python train.py --n_layer=11 --d_model=512 --n_head=4 --n_kv_head=1 --head_dim=128 --d_mlp=2048 --vocab_size=16384 --activation="swiglu" --norm="rmsnorm" --norm_place="pre" --norm_eps=1e-06 --positions="rope" --rope_base=10000.0 --rope_fraction=0.5 --qk_norm=false --attn_scale=0.0884 --bias="none" --tie_embeddings=false --parallel_block=false --init="uniform" --init_std_qkv=0.0184 --init_std_o=0.00392 --init_std_up=0.0184 --init_std_down=0.00392 --optimizer="adamw" --lr=0.00079 --beta1=0.9 --beta2=0.99 --weight_decay=0.093 --lr_head=0.00844 --warmup_steps=263 --schedule="wsd" --decay_fraction=0.578 --decay_shape="linear" --final_lr_fraction=0.0 --batch_tokens=65536 --seq_len=1024 --doc_mask=true --train_tokens=571800000 --steps=8725 --dataset="wikipedia_en"
MLP neurons of a small language model. Each row is named by its layer, matrix (gate and up: input weights; down: output weights) and neuron, and shows model dimensions 128-383. Each number is 128 + 32 x the weight over its row's rms, rounded and kept within 0 to 255. Numbers have three digits each. A neuron's up and down rows have the sign that makes its largest values positive.
After each neuron's rows, "fires in" lists the words (lower case) most often at its 100 highest values on Wikipedia text that the model never trained on.

L2.gate575:133119068115139102155136147153118107093077131124181146173087131155132135121189084127110139083101135180111080089078115187109094111121160053144070139126153075127104167151136142113128112066113140156146164123116176146159102119121109076103162140114129124109073145109170133108191160156124121166128143141126125070093108069107201126120053121113114131132155109177105136130102106126205095112102067128137108145082099062139151166139141125075173114139146147135178150133070205102170134141116083114112146151152152125174121139077163122111144107144132169081125146099098066159147091037139134086126099136120076096164143157110104149146123103116141025095078182158166058142093103108155122134091120135165118075114138097174175145173101083116171217162109155084118112151083147161135125137163106
L2.up575:092105128142099120117140160156119119126115129138204113118171157122122082139104117153123125067126141164073144139050119170146123146131087158127130170122137092134144194162115164110073122112185086104143057166120083129120147103088134108162153133124129076152104123131100202146063108123124105145128183148151143119129116167151076150119106146125102125182144184113092182129176122114119125042107097132146116158128124140131145154170110109091178157088097142085137066122200164193129145090115078136128076175109141157158087083154187093124152129136163084132124138172108198176116168116134098138107092145073054098163188059167145090132083130125117153081152202143106157156097122095104106140114141127088099147124083113087174133096171067078177115076149079158046150140126142112162066112131067
L2.down575:122104165118090110119091118129145110207185115130141071147165091097095124136168129104125145123118094159104148186143124091100099101117074121164168135182113156123144192102129113102169092200178110080137113113154060148139096132145074115070149161177159170123135081158132107089112152104156141094148081061121101152125161098133096066172143157151138109122076156085063111102137083078152192116116128163141106140155138085107133069088154125139136163086112148115146129108167065158105112200131163145115210141166095079092092142131137108147125075160153119136178143093169114148162139167136101140069132120129138027094113146212117135201146137122151202139177105113109153132191071125193156104147112128091145092169118131125150096105136136095068118116167153116126118126135096102108182051164125
fires in: "for", "mf", "aged", "to", "age", "into"

L2.gate497:157049077149102110153118160133093177052134146092129120088137129132129116129143188119162146099085146192078188082106088160132096109157083096135163125102160110096060117101154129127080067145096124147119116077133110113110110098144137166068144069115113078153057131123151133137108134143189118114114125108105175140102108117122104174116114137199061200148135189116114166094130092104139142150093116093132128125109174143105149128098084102107144173101169116119081143109116128095093188143213177139034118114102115173146160116128099114155186083138142111178159147178135129212150150099130113126168073128105056175177169099124172163094132163085088123184094133105095151106136136158165150115106106083136195104117121153142129108120176110155173183105104141116215079160136121145118129123141122
L2.up497:113102142098157115131169120094075095140106127149144138144084073151068112214128113186172167146098164138123151184105125164119110089155176106184109139153169151127123132136139114106117118141106128113130101099184139122126108126107152196182145116153144192104142128147149114132181163158171078171158139124108095165119096143080175131133109197069138114063114137144096157123088097065058099142099152127182196081106079074117196156167142165166092083125136155180135140148148131053110147127183112122093135115178075119102100081080117107183097144088138129102131065079106172170172149093110173179132099130138171120157223162080131141129079137124133148060102126135104104119151146096144186155113117133092161151130097108126137072116126099106105162112123161104135168111102155092163209082101110
L2.down497:138102084120139113147117061118112116133170149074193022088083107130142122185135167125109186104151118130101178122124117123140137107108092149145138151015117107108122113138133097146141080084155096135131132152163135182153144064158117170099134095084137149122162101145119094134134111097175152172127125110142118186175120145108127106147148187145091183120110147105162081162154147121135127153124133164173093110069128115089105141103146106121154153099113106137180140024115065141088138129161119132131168125203095108117109117152106137075115157129135145101123173120089173122105173139106142112154119154138128119102114139064106116087143141106150158110118101128114169132103128094136142057122196171125131086088094124103113092139167135154095096082132025101152077080084138085151111150124083
fires in: "of", "wrote", "released", "finished", "signed", "after"

L2.gate1977:181128133107143104124130069066091116151110176124157160164137151135126192150097124112059093119112072106168183128061129106181124096109123129158113138126132167076129131141094141088135162071166150060128128152075142159089127170132116158165113185153134092107164084130102133157148085121126113119193144163147146126152131133166149121124147103132162126078120082178185181140121052122109103147126139139136077142145148103155103121189184130094147154076129075161120129069142162140116093113167171102134122103139156198104101126165126159063167110145157117122031114132161120032162108136091158104024145124104110110124201147107115133124170068114076139119139046100152165112085121095131179092157118069108093190086132114059113162119134141165159171147141137166110063137144113139140113136079120
L2.up1977:158141149101154127139145164048176206119209129170149161150187131182141118198145089104167103153108113139117140076125033164123109118137118145098114151129104149130157126168170128120087106099154161115153120138137162181126116127137090170151168151104141110076143104173135109109097097121150155155141127160127044121051105082072152088149138145156082078067208137151195145120125153142152084109167161148140160134127168133198185147187125116078102105122105153155155152152159128145120128139101147121152094179162174131119147129124138091108164136117130131139113141119141099113150148134112175130110173118131177149094179099158099143213122135082092167139155086037102122114162086158148154122141079124091112137156133076118089134135158122091142115162197124144119124119116073117128128126134088
L2.down1977:125113107085191081111099064085150130162159124117088111158132130119111146130124176066130124165106151092118124090126096128124116132102149178062118140180095095136138117138172124139143090161142133128096119036079165115099166137115102167133088154157165073149125116116114160163102156173137144119147157185161056086144146056089128135151125178168127165073088179151132094121153108133149090146114072099122126169087174144178120130159125111110150121122093150151137164065178129140121133180153125110108112099129098136100160161069135122158080115114126174116140125131127164081136083112166148165079108098071037170101123129135204104161117078139136109118184084112148115091106157129115117124139152131095131134122086101109103155117122122125177137181139056172125140171097113117089148153150073
fires in: "to", "bucharest", "japan", "buika"

L2.gate1090:089129153161174131157143084144097077166174147143084076111108166121146138093129079092120077144113091162195107166159189090111178074166136162147092106153051140144146133133189132181114121067141087131109089143194160129111093128143129105173116135165192142166131080130122063106125124190162113098129169140110161163155147149150100179078186123143109102101082095095142144138136165143140099169083130100102113112150146183138157166119187121083144084092095110147151116126154101157168131138156125216135089142112152131137142139167142120084083120148138140166106093132115138103105063067132135105131129086124062079105084185112120099068144171112152192159064140203141147102158143169077090101111159104092161152114120119120087101100107114115132110151127162124132097156122099148149123122123081
L2.up1090:127136181149136149096086113135129153124207059167170153076121096107147076190196128117102116150159104175121161229155144157129176152179203108145167127144141147146149104165182139117205153152185164105157140108109177149160110146103067142092101093172144121092080108135198108120192069145135153160144116111137082185137146067130156121145160156187109155134150070100162126156172100153127131117101158157141123126171176144145155152155172166094147105115106124147170106150180132151158113156095085139140199049161089098117155154138139082072127104119084151135118123101112121095121110151099128115178139142105162095131143116180088153146133118156163127162125081153106172093153094132056127099126148099098152159158144137146118093091153116130070116143184174171082099102166154114183105134118150
L2.down1090:157159149161141152114127135124137103185142117131157053106108131047176138150110064073155096121098127108129139054184185137112155118157155109111161120139132207133122074133169110134116111081139083181108109058102119095119134124127149159153188113104096113196107117103107127124114131149138082096151199103150119167099152116150114178079197133093050121134168096153127131144123119117149148142080134170053150135155077121140146124087136092116124121067184089151128075126150135122143134124163152173203127137090111166129131169106141143162164189174135179112154168111175132125106168098117220120119160102078113126102106114088090119122126151170138136188169156138081111153064094164154092109159148131169165095169123079115077105081099127100080122079103102093136095122115148133060042154131102
fires in: "100", "2000", "2004", "2007", "2003", "2006"

L2.gate1665:127119132131109101148092148137126141170103156143147127129155135169110106063133070125052053115116135152173134087153099128068092158084112156104147190168162169139099143155109133146078149122124185120153137121144135099160160079098134110131115144185156055065115137120159092078102103084110164094136135065147074157158123152160124157129131171200078075122211162110203111141125177119129115098129139174155156120135136077095160168148153104122143173121122114069122132136157100132162124152140092098133121116108078130154074157081123052104155114121200120132105126133134137170102128160137156178187122144117145125105155090131117172111146162190116097162105152117131076073129111189135108156063089150114126104170174058151096119186113108094120181129149137081151106103084118217126141179181131
L2.up1665:097064152112148181087085105097128130126117115137188099180106096155101162122106123148173117125039153191073133130087119144102117145116152082133138130164174132149176126123136167116117110144111111109110101133119197139106078137123161103126155184089103150099136103161187135166185084116087092155135144118139167107102073090125142113162149127126162175186142107134113160139137064134161105084077130137175209162124078117116119149136116154104150118067128140093129121187181140147129145142092090099118123094100118146136140133116131130108168105149125193154144150159170196145159123178123088141181114092119118160149150041104160148115127143116129069123093117129100172084133148176167193092119119113202140149149086167172159167121162115106181098095200149139125082120071164156095148111108176
L2.down1665:135144126094117154123098091124163123081111115138153177158096079178061112159137155173156148092140189139082179094112084110133060121107125111094156121174170125108162157179156174143101136118067085072197115115129117105140154129108143106130144153138066132119116082104099173100071073123064091148151121115148133118102114059091126116128083140134094132151096124147156146083126098065131082088147120122139156190134067133101146167113088154138130090164074138101074119032144095173125115125098097062142109118096119082116110128083153108145110118049139195088192135154145141126138142160170133125161121119131074175136141062153112072164125081044119128158132154114125110156112100206115096127165144086118149137148119157050096124177152113172187073181161147141103174119088199106148092086136123
fires in: "to", "acting", "countries"

L2.gate1226:129090068096180089165136084127183119113147137129138160099085157135110142125089118161066158119117168172110153162164200135085163092144133155116144143124108178074078191129079099090159104143106125139133133138144142093098132132140148150146093149135163069114178070100144110157109115128176123140080145086094181151117144092111112126127174187117104146113189144157131105120165132176101109131170104153127135147156129050136112114150171145111138125101100102116149187120077175116095114110100197120120088198120067151141135144164199111112197076143171128121101126151139120098159134136109042139102119073138086083112154125135089203112187154083099100141122131108135118099134049108132080116104087106053130158122128100162139072166141121123135143205080136152135144096100104133150120169179116
L2.up1226:140086103061208108193121128108113156139179137187139144105112096129068061168148127097110169104085123168079035144102137129160097136166073083145134131122139141141134110153099139113191099116123123128136123108126105150143135142095121126081154192123123184204102131155191133119168145081127144134125150146095166162099154106124146156106151137103143159102145109140160151180166150117152069110090173134031140089169090083077079066134126152133077121142122151089069171121072154131140163107105143127142142103166160145035142132069126123148159166120154113134138115091105106136170123130140074067169177143100206131185080080095157107140168100097198150096136118155114148117124147172138112103115142193141077144124147108136145159076066109171117128107092124151127131135092153127111197143180125
L2.down1226:129114131116131071033098181168094175142120136094053040139124130132164110135189128154167137120149156133164070082128125116099153101190072101206104134114123140137133087109094089081121146159101085151124155108180140189107132084123053181050102152166051123110134115126109109153115065119151140111104206182161149162150108097160127153120116085106104150154102146153130156109151154109132089151171121180127168112151099153112153113071143108183078140118177139148141127120181150165130135129122156158150133110154143109148141125177096201154064135125087136170084096123108161059111136086161129087088138137121144120119090133131143039167189179154147133128180116136153172136131199116083111158124118143128114044174137159215132121081190125114136156101157108111091161148146128164187125093131109
fires in: "of", "by", "it"

L2.gate1025:096137123115185066111158146094135068144119122119111147067084146138095108148154141085158125115152122174151122177158158100121159125086146107117066188100092123140121119103141079135094169097180201154083129177107121183159142173201104114123119123171162090113107086131082113152147157111167127079147138109155077144219139113152155180120141098085161164106135159118120111152122151115171194164129123102166173175089207132165076120112146117200132115170130073182139118173100108094176161118051144156142111131161101145140116133155141132099052145142151172094077143081102174144084119126084062084129131075093151148119140200086109145087146101132118186184131113098187114146060116170101127132138110068094102114098151131129123115083113127100142114159084126142073115129050128122123099122144099
L2.up1025:124154184156163120160099124091086154165086107119150139153061061124126097141126135105160179172146158187100130103108127115131100137095165100129120099141123140162131074124143135110122135109161134151046139174146109164117125136143126102119110141184092118079101112148143091138116095120096147166197139150136091146161124091131121186111132130121120164120196133174062110175161144089137124119127087142208156094119129073163135132148123145160159197124179110171104043119124131101161111139059161142113092080125140107145161103157116096159069166137200199125133124086132132136133072115043123137118123141099087120156110157092142130074194130091140070112105122139145080158101116187113109179126105135090121150113129143138123161154092070084115211206121142097128099118104151145127126086129095
L2.down1025:092126203087130084151038135193056120141096117084173000108127162127174169110151094145087096156146116123114088125148093106130186068123133176153195106137143172115104107168145125128074159045120078088067092171166127113170122105129112131129142186129119137122109144087146105117076108181162131108118106108140118119133140088149121175111152170160124160133135083131113160125120146141123144155109168085052134124140090114113117148120134159206146114142130090199085098178130109122199136104161093145144086106127160133165129152126119149149089177117098127119088128136085125175176150127135127168173139143106089150130161130081136114153149130117162131192099139111092080119106104163090102055123116111087160151137154105162074149179128084115122107093143053106086143176142147163143113137148096
fires in: "2000", "2003", "2001", "2007", "lead", "2002"

L2.gate1572:142153124114108061130133118136133140137137106117135131124091120125143174163130154118153101106166150207151162149084103149134050136143116097092121124132132078136125115128124089134166138123144164109155113079058105134132086156165193197198164097147117123170172097132100089116114122131112123131108148126078147089145187099052127149191154105121137178139134131103044112119172125170098132152109131108118162156186152161176091115132153127068166122162107125075071122135148108000101074097136181127074120118134087150126193123207167164116131166142144089093112147163134040119175138159083161150114066076121075152147112129113115085070116117094107127122112135110116151100174035122085156154055123192121119142093086086211156147131149125130174154168107136110112170094076110097127130079108114
L2.up1572:101135130066157097134189124121181141155132144162065125110082154175173139127185123145141066135134097155122144123176090130105088113089149142119198134126158144092121121150141016096158120170135128083190127114055176107089078062227106141166117096171121159181130139097163106138097106107131142146137123169149178140134121099119060119176138119135144097104109191085111114101147196158131117107181181105147145224149189128177128097133135116115151108163091168145129150159190088109141118115076108101106145110131128135127103109135125100133063128112159082152101112134125046105207124109113143144141155108127159151159098205079095146154135079087123174112117115169150065107124052149090146159110111106173113089123153153186136143163159125093124097143101100130138116131149118111073145083120117
L2.down1572:099130108073134080093170078160187131114131139181134047163121116128165162129106120150151137151142164166119099090123115144145134148098161170132073088149106139070144113077095165126126116137119101126146106121132104134106037084112085088155157150107084080122155083106111114135135133077119114118108099117123093166165138150132123149146140113125135153143155144149087138133086137040149154204096111173096155102098170143150117171167179140157208169070114191151153099082150151114139146194133136056118086139086146087080142104099081106148116143145140127143111132108112119136160110132139168110123121148104144085143151143148108195128124098098141106115121114138168079136099155128054090140151107125126099133170184097163128080125054144132121141109171000182143145069143072134120155121138089
fires in: "to"

L2.gate1921:116114109146104113084114132197166139105103127168117143140134147061215139119143204094141132130081157173089117179113160085173130124162121133180158111156091114112074110060147109098076144116157062117135091141119129156144090095106123097177156119051098111158135087107145090191110110136131092121158174116170111090163111135135070166132140138201053174195121142151082161103179125128004083124117096105141146173087122090129167139173098120142096095132172146056179110129153128139116158115129159119148109107075142106135159142101136138108116104124133113152166161148134119150088110149147159118125175118089095137124142136132206116100151149180121138093129137122118096146125108141121129094134107135121130103075153098140101090131162129139140118152125161149175133121124112100133124148124127
L2.up1921:158090075124159069165145102171123148114148052117151117108112150168146159108168143111142121039122135119133124092164134100111079195106109172117133045162104152168178119125162071138138076120147100120149143148113120121136083090123172160123079140166114160110110130100114144120141088095109126114088174102121128153160113148095135119151064152069143147167156083132085180145135177122119122123170083063131084127098137084147116121111191144128129132219121134146084120160148129106151143085053100133092113149056079083076099033173126168079056083157117184178083166146135137125047075135123158112105142146156081121108094097124172160120173155125106132090127144140146134133145092104133165094125126175136128103105103120224152163117163102167154070102166088120137161135098149074111072108147132
L2.down1921:126100155108148096105143141099159160088162133123177170164078160126114163113171130159134130127153172113128156110106093125116086148123147167135143137179125095149137192081130098172114128145176131109132114130098139131067150117135151202126092092189127164111100184154062153122106127131158127129086138169062144088098160132062192100097164108137218159103139078136123235117084127126129130150157138172109186086130140105155147109086151132156088075150158120082109098135148102125082140131162136093139120169076121110113131139132132098101097133077141134187127201066052100125154128121102135173134118134196175187168108110085142153195142131177091149144134174137055131152138133114148118150124127119103127214101154082140174085159112105063166131097140021135152094090123100128130119100148155
fires in: "to", "general", "i", "in", "intended", "art"

L2.gate392:115123138121121120144117159106187117071131145125054137120127110148181118171139075090140101087178113156130179125169068124078167139154099102091125103106145169098100119117067086128144055136121140141126100085171144078098134117105122177114109132148078127121095198088178124147116104107118027112154131104122138085186164125117124119117165134139158101119151126100101107113124148122101106144124141138131170121183189088154072179119163109133140112149144130152105140120168091122095159144149200092099137095161134236131114113169077153138049094091129171069079107149131097184139170120139159112144099165114099134118141184139169131187183118157098126127087161125162119102139131138125125127084112149109170053095125100076117128138116140082108167143101115154102139117136074085170130125107079
L2.up392:150101074163158074108117135108138082092132154091131129101087136111096126121180151106151091117176146117155122122142097121081110132162133165119153151138120102098125041102143101106165106162069128146125113128061125120123101137185184099117143099115063122039085129166092156124146153112138126133116176084102126104100144144108151163127090110179109154143115113114127109182180159146082097041124086144129131140153162117102183130119130162086140138149154123168162111157132044154149096095104081069145100192124136169177133125105149136093069100134144144156094089146105103109192119086135121136165194177091102145096105154166100119089138196104132175146122144155168132140153094070120149176092144147155155100063129150129121124113082146145154145093128109119126144110087137137139094144142136
L2.down392:092182120109140140147176133141117139044134162113105156131165130112127112125105084101079115128187150104116121149158130185148096141132154090118142120112093137109151070103102074141165136115134088147139114089128147107114120119165142149128149203114114124117105141083106142093102089118067127129170107040183126131149100158195114145106083096113162162131122139140093136134165094127090083146154122189119111146179195110150101163153116097176152159093162083101153134098155074141119073113090147104049153138152139147185126063140152064161161088197091111067117061167136094182147137116135194081107133158140122098134151159153203161160140116143151105138068151120103160066153153136161135121132076147113145181149124057115099095156096097138102184104107000135139077099087093086167121101149149
fires in: "can", "to", "could", "should", "might", "may"

L2.gate397:170095126089061184145149153074147102168143083108187127118157130128110171082104097113165173183150139131111173113129191068107171154169122112148091115096123135082117137114131092082105178129074076090079093114118111151150126124161130155135111106141125092100119135102167123162131120137120107235180056122213148140136123140174132113167108164116151160128201071125103105152124120105121118155133113094136163115130119106112185079146130121121115083097126120134169115115163121091135114123146144116158105142182127175089130099162160091161096120205108131094142176159103179113155109100095192078131112122089132144118100159100157144126171156140049196145169169093119138134098093121084171092088151128178118125081175119113107126114166136129156103133114100152160131088155132072105120151181087
L2.up397:142096131063144116139069145092133080171117152103156132168182124046139106109156124094126164138101084096108141110111185115109114205144121098128124140106136154162148134093157141097092161141191096109184156081151121158123154107114122151131169139155139139095142113181148140114123069066091140127137067136151105126191111147135119125070158148119080105147166088106092137123123149115176154151133201129193116091198131113104196151175104119179118111135111154134175150191126126161116133094114183097146133095133122161078144100098144095157115108143141095107167151121134111147141125099113177089177093145136170093125080143153113127071190121137156178156106177080091128142101149094085072127136098132166153101104128156192122093147149109145165152137156097134183138112112134080138119109158103
L2.down397:077154129161153127128156132124163117104128111120112000200140166126144083167160128107071115078109124133109123097120109157171143108088148119150138159176148157167113109091096100127112107142149154142140110079127105125127104151123160163152129169146099163172163105167115153119140111114164134158108217085000097136124167150144158108143177099169116141129121148116181166112105142153157149106145128205115171145128074155149123140101112106181119172075081092114091126119060111126141173086154149140046091132138165104178176126144141157110158119119151151177128130086131132100149118147113150116133136111113098103144139117137105125138154059145181152094133158119109157100147154160141114068131090149101141127213111141138126112106108133075107114136167143094127115138128139167148105124104127
fires in: "of"

L2.gate1892:185139149111078173094061140094119096143134136166104120151163087101091124138091131135121146156152155172102163155136152185111110137114102162148156131122184114136161143076071150109162143204151125141151106134119071083118122070150112165105143129122124116158123081074130126084111121097136149147148143127115146163106103095110143102118060177158087145078162096131106140122143140162112155170149108173141170082102148160154085136112170124127073108150138159186126149178127117069186079138135161187074075080121033101127154073094179074145168111136104117163098168138141175098108225137138127087169125075127126139128148094130155121133198152094072148076115183112119093087131116143164135151091114127104156185152146138137109129129145135159152071086183134152161148084100093148096167137160099
L2.up1892:114123185116135165095084118156157140173153120075131085139121105178127150113088111135089080057130165148152179183128180087107149106155136104103139139155196181179082108090140072077096111094050148124097159156118121077092110167117194102135104140106108129097139148160173154123141121114090123146113091098146116039117037135077174134145136125169185128098112121095142120120156116160070064060133110067162085068099159166074109163186136114146126155131130123107113133100119107151122135137101177082139061079112162094151172106138147147105102155181126118152204098105132162139104132170110106153164135145112068177159085095132120096161131097132086200110108141139136171161098115084088096152099121083236172119155162101171149147145094065154134117122119081125126153156148126142049184134157160
L2.down1892:092150088197145144132165125107146114133112123122132138131118105195102150134149100143107140134112141077106104132132167076142142108084149093139115140115112168164100071109098153061151083159100122097156168175153124149148073136164173166110072125137128090123131079124203088158156144080134087109144130128158158124113067143114126141090139142112170130140122103053142186082089172083165085078076139127106103132133120107118082158141140141166161109108131116125082113106065121170143112155157164125084104109148199080111118068120104120118097123119148148138112113156088191139103182129166074154120155197186158147123148180139094130156061085133122139109144082125088182146105159151079132120191060120129101179141153155128176080140098154148139159083206216125131121113181114113119149120113130
fires in: "of", "to", "there", "by"

L2.gate1339:172173070100183157127171156103074082151155097137171147153101136114101100131106134121203112132114182114114131133122126173140182137127115130114140136128115123093159136150142144120185136123150061126117081130125117120164106105084128128116145155122097117181111151148107129100127159144059147125101141069160151143162099148117130158097119199097102117203144178139103172181134043110193127103152089164161124148135089085139123073200157180043140161160166110158182151082123176071087076140156123136123063149159158115102082135171116096117145148157150096129135189092140128109130090145127130138102170130106116066101172190105173140087161144078144086173076095098119147153154133148103155131166159139116120137050111086128078130119147081118139135153143147156139132124150171120114189179098118
L2.up1339:118086082126113124093130191080087118172197129176151116110114071134101120131076184148170067134110150126132134160094131060131160174142104135157100139171071150128077124104108113092140121142141151072065115124177068166105117077112144077080127119114102142122163072157155114102156141140133147137084162182139129134114106126148072018152097109125163143155124108122121152088130133101132133093128140110154151130115117142044151103139176173146110178134148144158080092140128125132148070071162119137082082181055126082095137075131162116139130141112126156132100132132134213089094105148167167134064090150158118182138070127155177116118158128171094109163082138071200170158109147129066107167126113123170170163049136154101149130092155088121132094154144145144144167173168124126083166117179145
L2.down1339:144128084082155104127145143103129155088119115117130052115160066140169157095121137128128160151127089156095130181125102064155138094141146152161129129097088077124070151093110132121133087108109129123185139185169123130105145199187163173095117145150118120127176088167164113075152102148139104163118180148000146144150187139093166113158103085170114136137134071132086120112129124166140149112120125047177173109146128069146134143083120104116133156167129125106125124127082187109169156115104169111061148131139164180076142141133093094122092140132137140081164153109137093156139129136160097114148140160154165150116066128115152097129147126129131188074123120126136132062052185166146122102127140149101113108085128145120148113209119102121150087124089070091090053129166093149103089136118097
fires in: "this", "of", "these", "including", "where"

L2.gate768:152120120165077146130123113112190125114093184109120116168150105175160144158154135142132136107147181112123125109141119092127130103136136150158169095153137164100119120105101181118092172055117087113092101140048133059110104131088147183148110119093141165173184206098133095115115105112116131152163076134094112108090164125091159069162140112139093143128190137180178162110094141136062144116129085119103148076139080119145168045162147157137141187166116096123094141085109111097155149163162145122150124127162120192148133161117153150151215110130115097131109195112124117117114152143083141127152154127090100144145176114119163171147136140159092120094110114178164141112107085094168153083149126165161088110124136122158057139057130145157147050150133142118087157077047137168132120158166143
L2.up768:156089158104150088115086103102101112107138125125183121134100091122091129116160188147076160131104121179175182123122115068136159050109115082172184130085156100093127127141109117093153052178088158130144129166068148172118153097125128148149116150089134168148128125143095088103087131154135209127145121114130124127117110116064081108133166092181066122129178157131068195097180084187169151097161162116171135115090119167090162107146114140116145132036155102137209175108117131116175118178145100127171126115155126058100082118158134123118147120118143098082109059176141115153187157150107118140152116156150116162137124046074137092137158144091105192127112171080094202106126142127159138103099189159136183120059163144175076087081093131078176070138108143100101144129160110115107095096149166
L2.down768:163128162112168106124149093123170118117129083093096124092110100135085083064085137139109109142172164150159163093182192067142168142141133133087121112030145133112106180139126196138095126107116129150153100133143142153131139096129123104106121105131138143096147108109151096092117119119190180160153159117137137218113114103110162102144187099167111130071031119153115126117172104185163149067154129145245184163114111100163148159108024127079138115096085110119092169098108134074141197154148116152117148151163144128113063119117129165133112092041183101122168104121100127095211169141135095133152137123160123135123190171087080149202164129129050153083129144112138097129139140142126123138091148116177150173168153167123139119134159109083141081140147084140097184124158129102172129141133113
fires in: "called", "to", "put", "written", "followed"

L5.gate1546:167157141140116107142144120068119149122152067136124143175157134152070096145116152119125125124113102155100189098072137125171205160189139109120088167120158131114114146104085162142108088164136151134142141114099161115147080181106114124131157182163138155133127169170142147177138100135150108162142136111145171171096097139137128113150099119138129118146176116141105150068164130116140140136129150144189150099119187094113162146167070113123155162104098111104186115165162136103148133094157121120081100093174210092135186122120074097114139141119107172134141127116055129073100155078113105102129152136071113177183133174103184119157163108092080112168128108076157118084154069104171165099115092167062137118088150116129132145179115159105122118099112166093132168121111130112194144073187168
L5.up1546:086168164123133115174111106101090154160109125146120178223104135180067102107113119177173123070091199131068164082111083106150156117147087082095196121168181137137140170117151165168114138136112128166109146085091105145090158091104125166192154163175168151120181155132164137132175113127103100099105101178154095169095134067134146118118113125174126139147182139150173097096092173084098131094074120119126162179126191077150110145087141117132155145172118137174187110140119073135104154118105156123136145160164175140032084169134113166113160111084085175167195125129126149133075091111143154102117155114144143129178104088108168129103118119117077168161088155167154157124192130106154150080183091093136074140127104123114112178156161174170143122139172137082172111177148104107127142102170164
L5.down1546:117154054115105116151157115135194108116111196115125093045172185153206124135121123149105074138119091117164102123124162149126059117131051102104155159054148118158090153141101123180171128181105138144050071139164129160096093126154130132165073177113093118122093122123086133159141108132124122162190156088076121122113105178168126139151132148128158163099082127109149119148126114160129141133112095140182154143129106108077094129157161147124131175148122161135088157177136104167152110091132128137129065155115153091121109137094132147101105181114098178123083061088115160182112112139145117170123097124166128123100166092104138128166110146144134184197180106138151090135106125141160129127155135159141126095120133088184170131074094150079166103121181082118076123098227137173106079135128137
fires in: "to", "of", "historic", "population"

L2.gate366:152140083141060082154071164135118099086135121131122123130139102162075113072079135126148129162115126126161158074156122158085122141101154159104144127098120136118081086125177126122137061149124171130131108096134123089183131128102034104082144136169127109142104175109103110164107150084167128142145128158154101181162131114073167102133122160121120140137132174115128112147109102080175110145134153120168123158109110177111109167065112135095169153175083171125132147092141124105161154093104082088084104116156094096163095085102117085102127178098182135123134091116154146124143117119085154176155065117133133113130126133169178108122149160143114155083160133094075148179173099097118178171140145055059211142143148114118138140108136110186131112175141151127128147119147132155116156087125098
L2.up366:149089176137110077171114144159162081144138131142087134118129068165148086145142101115127088174144079139121102141144153161141111102145104171143141154076096134164152087157153113148062087136141116031099110064151155150089165189020123145121154151122047105108110090147149147108098143171143092094098113135083121161128185139083124098092114101102096108112197155153085170135136123131149171130122163138140133167098138104119128166148096123080128156108131134123145113182092107102161159122100176128124109104128148119128138124093143146042118164121196187067099135119120119162147138135160115134175091111127146157157138164144099038101148161140079170115124115100075141126138164076107125117164139067141119128122119121147175092112170138218161112159106137098153127155079094151185083137112150
L2.down366:113140173100144164162092056159171134105097181122156017176161092118154070113079116125131146162191170130115116193147148157129158093112130167158106119150105085129139103121093145146096136147088121183137127102159155116128117128096109152110111143118145075118139102144153037132109153110148177132107077093191105210154140141176118192114144079151124161138126186146123200118098129113161152108112147108121179135086112131139126173120112046095132158117104111113160134075093087128118161113107183104105134165183104127094090074089106088129123141070130161064147113167141147119160111169118107141110134123154102075132160121121145115089118102158167150174130116075143130099158137061151128093172137092085122169179134111089145138111155084124185182130099000117120137157205088168083187159094146
fires in: "after", "but", "despite"

L2.gate1741:156165154152201103107077133185123113128131072127112111126130126092144163178137166125059160180102126134116116204171109158052139121151105157154074127145080091092177106126128106218114164151157110147067092107111115133142075111171089161133158120134147110112062137136168107177126136147166079185130147138114127184200117051133134182119136126186169108151097130069112111160150156153080109159174134150148141118134159130170126144176124125112090114138115113166139094114150086051135086146125154140146097125115143167106097161153138142099176119101124102104091135112145106110067073161163133157122154130098189121141170124156119141136140193154136112145179063083127138083119148144149163118082116120133106120146178090133123168098165124184120087123188136112140138090136150080164143127120204
L2.up1741:134140155083181080059099132158103175099085102125169117162173218114161127123161101092103135171116130126110206124150126182107094088095134079137147068137129121076107064130122142137110133121164116128122124125108100118150160094137084125154139127161098092078139155112199082130111122088115106163163110107106156140096187090099101149073133120104083159164120164163156137097044135110065113129107164134103146206076109108204181152129164097135111138100141129072142076076169127127199125110145135109140132133153129096137163110115093109081112118181056097117105139167167086158143154143161152148113136106142108141108108121140188154165156166116164141131100111133175088155115155142126149071087109114125113100125102094177136141109126129107116134113100079147149146157159122138097107158147051
L2.down1741:165110102152163095091055139124144147150123173182122115192120158092143123103142109154120123106164130107134146097140126152114096180083155123134124115053127163138138157172104129157171093154203104124130128108125108140113168103145100142176129122140119123131180172114215152117145038107135157138137100127112097177104093171142088087178106115119104123169142154120161087104166150073075025127113120144106113112198135118166133161102150108125103138132108129187129160059111115169149154080123166074163145125087119102102141168079153068086130117115164130149109143132165091148136105145154202132102127104100101123089105176094162116161171118139126141112109116170166097082124093123092089078123158105142137100140112142143131135144123115129135121156115000193130150110215119177100161128176143
fires in: "near", "on", "towards", "to", "behind", "outside"